config.yaml
n_layer: 15
d_model: 160
n_head: 4
n_kv_head: 4
head_dim: 64
d_mlp: 640
vocab_size: 2048
activation: "relu"
norm: "layernorm"
norm_place: "pre"
norm_eps: 1e-05
positions: "learned"
qk_norm: false
attn_scale: 0.125
bias: "all"
tie_embeddings: false
parallel_block: true
init: "normal"
init_std_qkv: 0.0278
init_std_o: 0.00507
init_std_up: 0.0278
init_std_down: 0.00507
init_out_by_depth: true
optimizer: "adam_variant"
lr: 0.00107
beta1: 0.9
beta2: 0.99
weight_decay: 0.12
lr_head: 0.0102
grad_clip: 0.5
warmup_steps: 234
schedule: "cos"
final_lr_fraction: 0.1
batch_tokens: [16384, 32768, 65536]
seq_len: 256
doc_mask: true
train_tokens: 350100000
steps: 9568
dataset: "wikipedia_en"
MLP neurons of a small language model. Each row is named by its layer, matrix (down: output weights) and neuron, and shows model dimensions 64-159. Each number is 500 + 25 x the weight over its row's rms, rounded and kept within 0 to 999. Numbers have three digits each.
Before each neuron's rows, "fires before" lists the tokens most often just after its 100 highest values on Wikipedia text that the model never trained on.

fires before: "|", "\n"
L12.down282:501501470495480479462371470494485506526475529506479494486524470493516514492519494500493501499515498500495512480499535513497497524486468517530518520521477483526492558490483494508498473490499499450488512500501483494504483496521501493535518502482487522523479482524491489524489500476517481506

fires before: " |", ":", "he", "w", ".", ","
L7.down343:482477547495473490484508475498486473482500502476506569488481462483506547478534506526543483505467486510510511506520522529496490543527507510511502501480462489478501490537454489461480511476480485525465497504527506469501467466482500511550566509485522544511485484534517540461546512477476535503

fires before: " |", "\n"
L8.down98:441512531499525491504497464517499431470488472480485495536500494544538530515513485512465491517496514451494502485479553516466521525509498520469511486530474496522467513518519497520480508471517492494505517535550503474518553496510472488517482499464525472541487499511492527525474505485515524498

fires before: "-", "\n", "|"
L11.down327:488501489496519490417422452476475469521444556501491540510511514500508480486509515510494483509543495541506534458520456486488493486500472455497526523520517502508494541496521514483498502508523523484473505507535511527497508508503517472533486489475453512516505518515491492498532508481519485487

fires before: " to", " the", "st"
L2.down59:516494569465465526508509517490470505511528491498479465458521504496479546477507499491506505472506448549487504484496507490521465518535481492527507458464467463543531500499537487461456525523541496485498511514482568442527500495493477482533507546491520501495516491461493549489513520527548478511

fires before: "es", "s", "ed"
L12.down512:444513505527527545542423481486488527494508466529519513494483531513497522476512476477519494553511520535532464468503537495474513504501518465502498482511508520522472501514491522523500516509471469500482508531494520482515481447506471444475497525466516523519487481467505482523468478474536534504

fires before: "-", "|", "\n"
L11.down393:497483476519495510447386482500510448530485524509513506506489508516490533499523499532555494458497516501508496499496515510473532454512476509499489496533493525519507501489494491494521462505500507463506509485504522491458514465539482507508534531462489496506471464519503502477540523476530478509

fires before: "-", "\n", " ", " N"
L11.down120:483469519517474482359356516509519499503490489517481485471490516508541487488502493497508520487513485532477466506509509489483498526488465520482504492509511491503487497485503501552505495505509532478526523454506493482546513497498499474534502532502478519504510503474473522525491492511492516518

fires before: " |", "\n", " 0;", ".2"
L7.down534:507471479532486511477533519468491515494500480464506511533527482492462485497479503516471554528499526493519518531465460499528517512529533473468460523521462466517475487483497496481502513475511515471485453491520447521483511508488514474495541479485455515513501528490462486489517482513531520485

fires before: " |"
L9.down412:548505546512494473536523500512504513472512446503524501461437498504504505505479501542520518531514497509455531513530502519479492485450479479527476512493488483465507467506520503495518461506477479500503488491506492465483477517540511512532481518492484525511505508547512553528488475560485423536

fires before: " |", " the", "s", " G", " App"
L7.down37:460486566476463524492504523456476470501504496483449495497514525520500515475471502495516472472512476463533546472514504452486475511505516515509503512504453520520462507528546488502530511499520523475496503519517477487463525478505489506519499511517475497473474524519474494493492443509504492508

fires before: " |", "7", "6", "3", "8", "2"
L8.down246:538510509519473472528556521477474482494466507458497508485504478481510507496498500490564518533515416530507535486516430512512520496490504498510499485508505554544476487506521521492503463504521519499518521482498459520520496463525473519498506515483537497489429504487547500509525523498476527505

fires before: "-", "ity", "us", " "
L4.down156:494538479540498520507503508540504487523534487482517504502509551483507458473497527515500525503501497497464491545502528468496503477489484510491450530514510486496530479500504513484501484536470482479470513496487484511452536506477545484485531476488522481496529470489481509520524552480485551498

fires before: "|", "-", "\n", "|---|---|---|---"
L8.down264:491546483485527506488566470504527484488477540466479488498482474498509511476484518527498502489471491555516477472449499470489495498535493523522560504541514512516514480470547516489507505460499501460469540499472467488533498457504544498497540539446485523482478519489490496507508508486517472504

fires before: " |", "k", "ate", "g"
L5.down500:481535470515529478497533499460533500541503495513538483519509482463511504512488478454459513463497483489468457482510476537512475534487497504516511519478514514496486513488512501548470455518481517480445502520485468493492501516519503511552497515487476454508484541450492489540475513524504526453

fires before: " |", ":", "\n", ";", "9"
L5.down14:542481520501496525486512498506482471515479511490466482502547474495499463496512510528525521474487471497465508468501477503451511530468502514546499524526514516509466491530539502492538501525488502501491536503475480484528471466494465538519490515523508500477492495492500496518493467541502517420

fires before: "9", " |", "5", "4", "1", "8"
L8.down142:506483507534512507564534519477503511465482492472476491516503495451511476554489478520448509516504468511449474526533523485489466469504473520519515465525526509539485466477524541513472486553523497501485518498458456495520477471502503483486479519483486469524528511482528495495501492516498556477

fires before: "-", "\n", " the"
L2.down286:503497497509475503530486517507522551534497492480468475510566509503490466471469506496485465469506538542526480485476547476498505493499480517478533495513462502496513505480497473532484502534533487492521514551500526472520502481519524532491518519478461524518484533480562541467535499513481504502

fires before: "\n", "ording", "-"
L8.down445:509535481494496511536270496501550469502483495515486507488461487468517480515521517504500508491484501489478476504455501508502504502494544502507524495508512519495496499486516502516479516513492521533506540513492499495489521491488515494524506499490484511511501529487494501512484508500516493503

fires before: "\n", "The", "C", "In", "A", "R"
L9.down554:497519504480498522459276523537493498488505516520476519488503465533470483511527528503499491502478537498472499487492507514486486500479495488514482504525476512514481511515508506494492479504523494512493529493512502524504558501478495515495489462512500514517485513531535491505507471521474485499

fires before: "-", ":", "\n", " (", " ", " (C"
L4.down314:523517501468454511516508504566523514511480473538433484495539497509495471502507542471484480475488519500493497469480485472485469517492496509494490466515494477500537479529492531500483503553493503484474491493497464527474532513500509501513553503526524490486499477495511471500544468490514555506

fires before: " |", "\n", " and"
L11.down544:476563509488453531458513492428511485525501508503494525443516439475467497508486487485510485468501499519503504486500554510496502477524525501482492504482480555492473483450480442472527514472499534503475513523496510496506462479507555525532526492493475478486509528474481489487514525498497478476

fires before: "9", "4", "6", "7", "5", "8"
L12.down181:552523535523491529511482473513506506511490483526503498467482499479491469502511483463512450512486438522496495492496450473490491513491522512571515518547580496494488507509504473502498504514456526511500507501440482514503490518523521501506485458523496493503490474490492484501476515508516479515

fires before: "\n", " The", " He"
L7.down11:498514499519492510465238507512523478507528494489520487494501506515510499536524512524499503490484498494479508504489507495493495486497497508517519486501489491502505490514496505529515502493480502513516486485501498496516520498515486502502464488519492494487508498505508500492499510514480491502

fires before: "\n", " |", ":", "z", "D"
L4.down379:549514522505484488510513520474503499532467546506480535502521456526520541510552509519465542521503462523522523500523487495495515488519464511504536482528518493472501492545468499525556473480496534510541468482475471498466511509477495495521479527515519477491533459479486482447481451482502517464

fires before: "\n", "-", "The", "==", "===", "A"
L4.down14:478558486445534525557498475467526492525485548485481491484547447472469463488472509513497460473535511523517506469495540514523487539488521490517507502537498500508487499478489510547564497528488536506480472534527538526497530501514512512483490525486460483543502492492494506538514512508503494478

fires before: "5", "8", "7", "9", "4"
L9.down60:493502480487496528515522527511513546491523525431523492523507465503518504519480469477494475529459440550470520491529518484517526521476503534541490493467527515518475509533500425488477475525461504451483499487515490527464464504507509523492496502535529537517495509504500511468473488533486512521

fires before: " |", " to", "s", "o", "ual", "ld"
L7.down501:522528493485469506484517505514500523481505470453505491472470577488509530514507502487485512498530493531422523449494474526539527519490505499508475523480477532536530481510494466551518493492547487477530511503509508536529483513476489485543503506475525447488452492492491517497514543471479481515

fires before: "\n", " The", " In", " W"
L5.down42:512527485493559527465440527471571505449472500469458482489463492464484491514501503500500503524482506499451511484497499472508530510500535486462507486509510504516476527524479551529507516512495499504534532515507532502536471508493482516526504486485502510499480495478476502523476508513542472453

fires before: "6", "9", "5", "3", "7", "0"
L12.down105:534520510527483507507471511517547492462545508509524540527492494507522477526524491499490518525505482494514463520506467498472517520517523505516495487462523521522472489512480510524516452503485477515479475464496432469491501497494484499474498465530473458482477497511474513494486525520480480475

fires before: "\n", " The", " In", "-"
L5.down2:483492474502530512467497514479530530517482494473446519495482513483493496492495451497473518505465515526483528516521486436486497492556479495492508469518525519522495526475510512532509518535459519515478506519494501486563516495467502509502494468491516503530451532477444496501488497491549482494

fires before: "\n", " is", " was", " |", " ="
L4.down370:502511528493482492490512496501519517506492468495503453457493506544502496532539497517504512499482515495502493457507484514473456545502461516545534500534450520495454487496504465552512515475508521490483552455495472500525502512530496495524504560492498478468481454488518446490510522471520510447

fires before: " |", "le", "g"
L8.down285:523526496530505500467503490533497502502454440513483500500487486499465451508482498518477507485488507506518506551467460503471512483512545449557502502508500494503457473518527497479489501483523532498490489516502488524451492498553544532544503531491496499526517470460483529534475567538484488500

fires before: "===", " ===", ":", "==", "s", " =="
L4.down514:493488506556545490486498488507485480519504534514516515469479491527459516483497525487518490506509527530503514499475502541540486516484496525497463489509534498550522497505478518469479490526511495511447483507503479484481484486542496486465493535456547482525543496496532476496481488507523489493

fires before: "\n", ":", "art", "–", "–201", "-"
L4.down166:502522492486462475514503517468485498546482516526497506492534499505523545532520490516496529482504502498533466503566528510511484475511460513474516491520496491488478535512484510517511485468455531509477493477529537491457532490492504462579485518522453497482505482489473518489533484523427475488

fires before: "-", "\n", " 3"
L2.down618:512515476492487526469415511489481482471479481511519484481546518495485460492535487473502478522514530504499507450513504498486476510522494529464503489501508516521490494511481525503514488521495514546475507521473512526461515527513509508512494477474519498538516527497533544514508476524500489490

fires before: "\n", "The", "-", "==="
L9.down547:487501473503513523426291487488494508494490547540487506495511489510492465508507522525500512475490524503500506492457491506518481483469499481493505512495512483505524513496495512507530504511502503516513528502528524513499508489522503510505482489500528495482474497529502491508496507487488497494

fires before: " |", ",", "5", "\n", " ", "8"
L5.down519:510465562494462490522500543481465515472497451516471495506470521542524528471500518506529513470515514498489522483530511516516538515516485477525508541515486498509513481513496482535512446495519490499506501479504474523552507502486509530541510510489504507518475449521496526505491506535492517459

fires before: "\n", ":", "N"
L7.down342:497512497473507548540524478535543491537514492478515494505510463470541476497566538488507524481498481519532511488461531511520478481470499535477476490504506509440500520482514507505517446486516497544475515480508483515460496489506523523537509460476523495500546490468470501492514474480526454528

fires before: " |", " T", " v", " Party"
L7.down24:471494445513516493497492494567527495476484475535527577453539522524506466443485522502488476487486545522508512476474453524434528510510500467522500502524456451510490492490485472519498539476501511483472519491545510544484554528553492505484490492498488545521470501509515524505517519482486473492

fires before: "\n", "C", "S", "G", "D", "O"
L7.down272:483504519483483497499501487483512493498465506472496490500512515480518549445539497505509495455457510500491512490479518468482511527506483489485458478513478518482487553495516429469441504488526469469533546491472494502496483505519489481503534505443468487493515463467517536497500548514473462469

fires before: " |", "\n", " (N"
L7.down481:434491475536513458446507501505496499484498459491500547489510491489517499545467548468460513523489542531512503527526473502505485478525491505503488488501520496512516541506528451527502496451501463522515497512487484503476542516466544487483509556511534519509523479481452508470493512518466499490

fires before: "\n", "-"
L7.down163:509539488499502478499448492504511465495491465484501513456494491472567479505529493534444525464470475497486480497470518508492491517473505552519555498514482491514446509508511495514515518489506492479524539529500511526515567453500535491493498494475472512523482539476474492480508478529520470479

fires before: "\n", "The", "In", "===", "C", "A"
L9.down453:520529512487485485489385487501510525497494505523491517455498484526472518507519540493507431499511524511515501489467508476499500500527541512531489484499499538486455532501505504507498477491518489519499515494503541529487528513469516514510444443466497541510479512514558485512526484510476483503

fires before: "\n", " The", " It", " In"
L2.down472:504498530515519489475378510491520472525497508503493477511484474497484536501556529492521474511471533522468524529530503516513514487490501507497463515507502489475502473519520527485448482523445503520537486496469491504495508484503491498517487504468528497506476484484503481523528487509491470510

fires before: "4", "7", "5", "9", "8", "3"
L11.down621:554507506504473461417474527474505465470497504523493500518506491544503478448468494531501487530517487510520543474511457517515498495514506481489481527515485486502470480474478506523489473510458517512476525496468494524490465519548488500487480527459498475503450511502472488544523530495522510529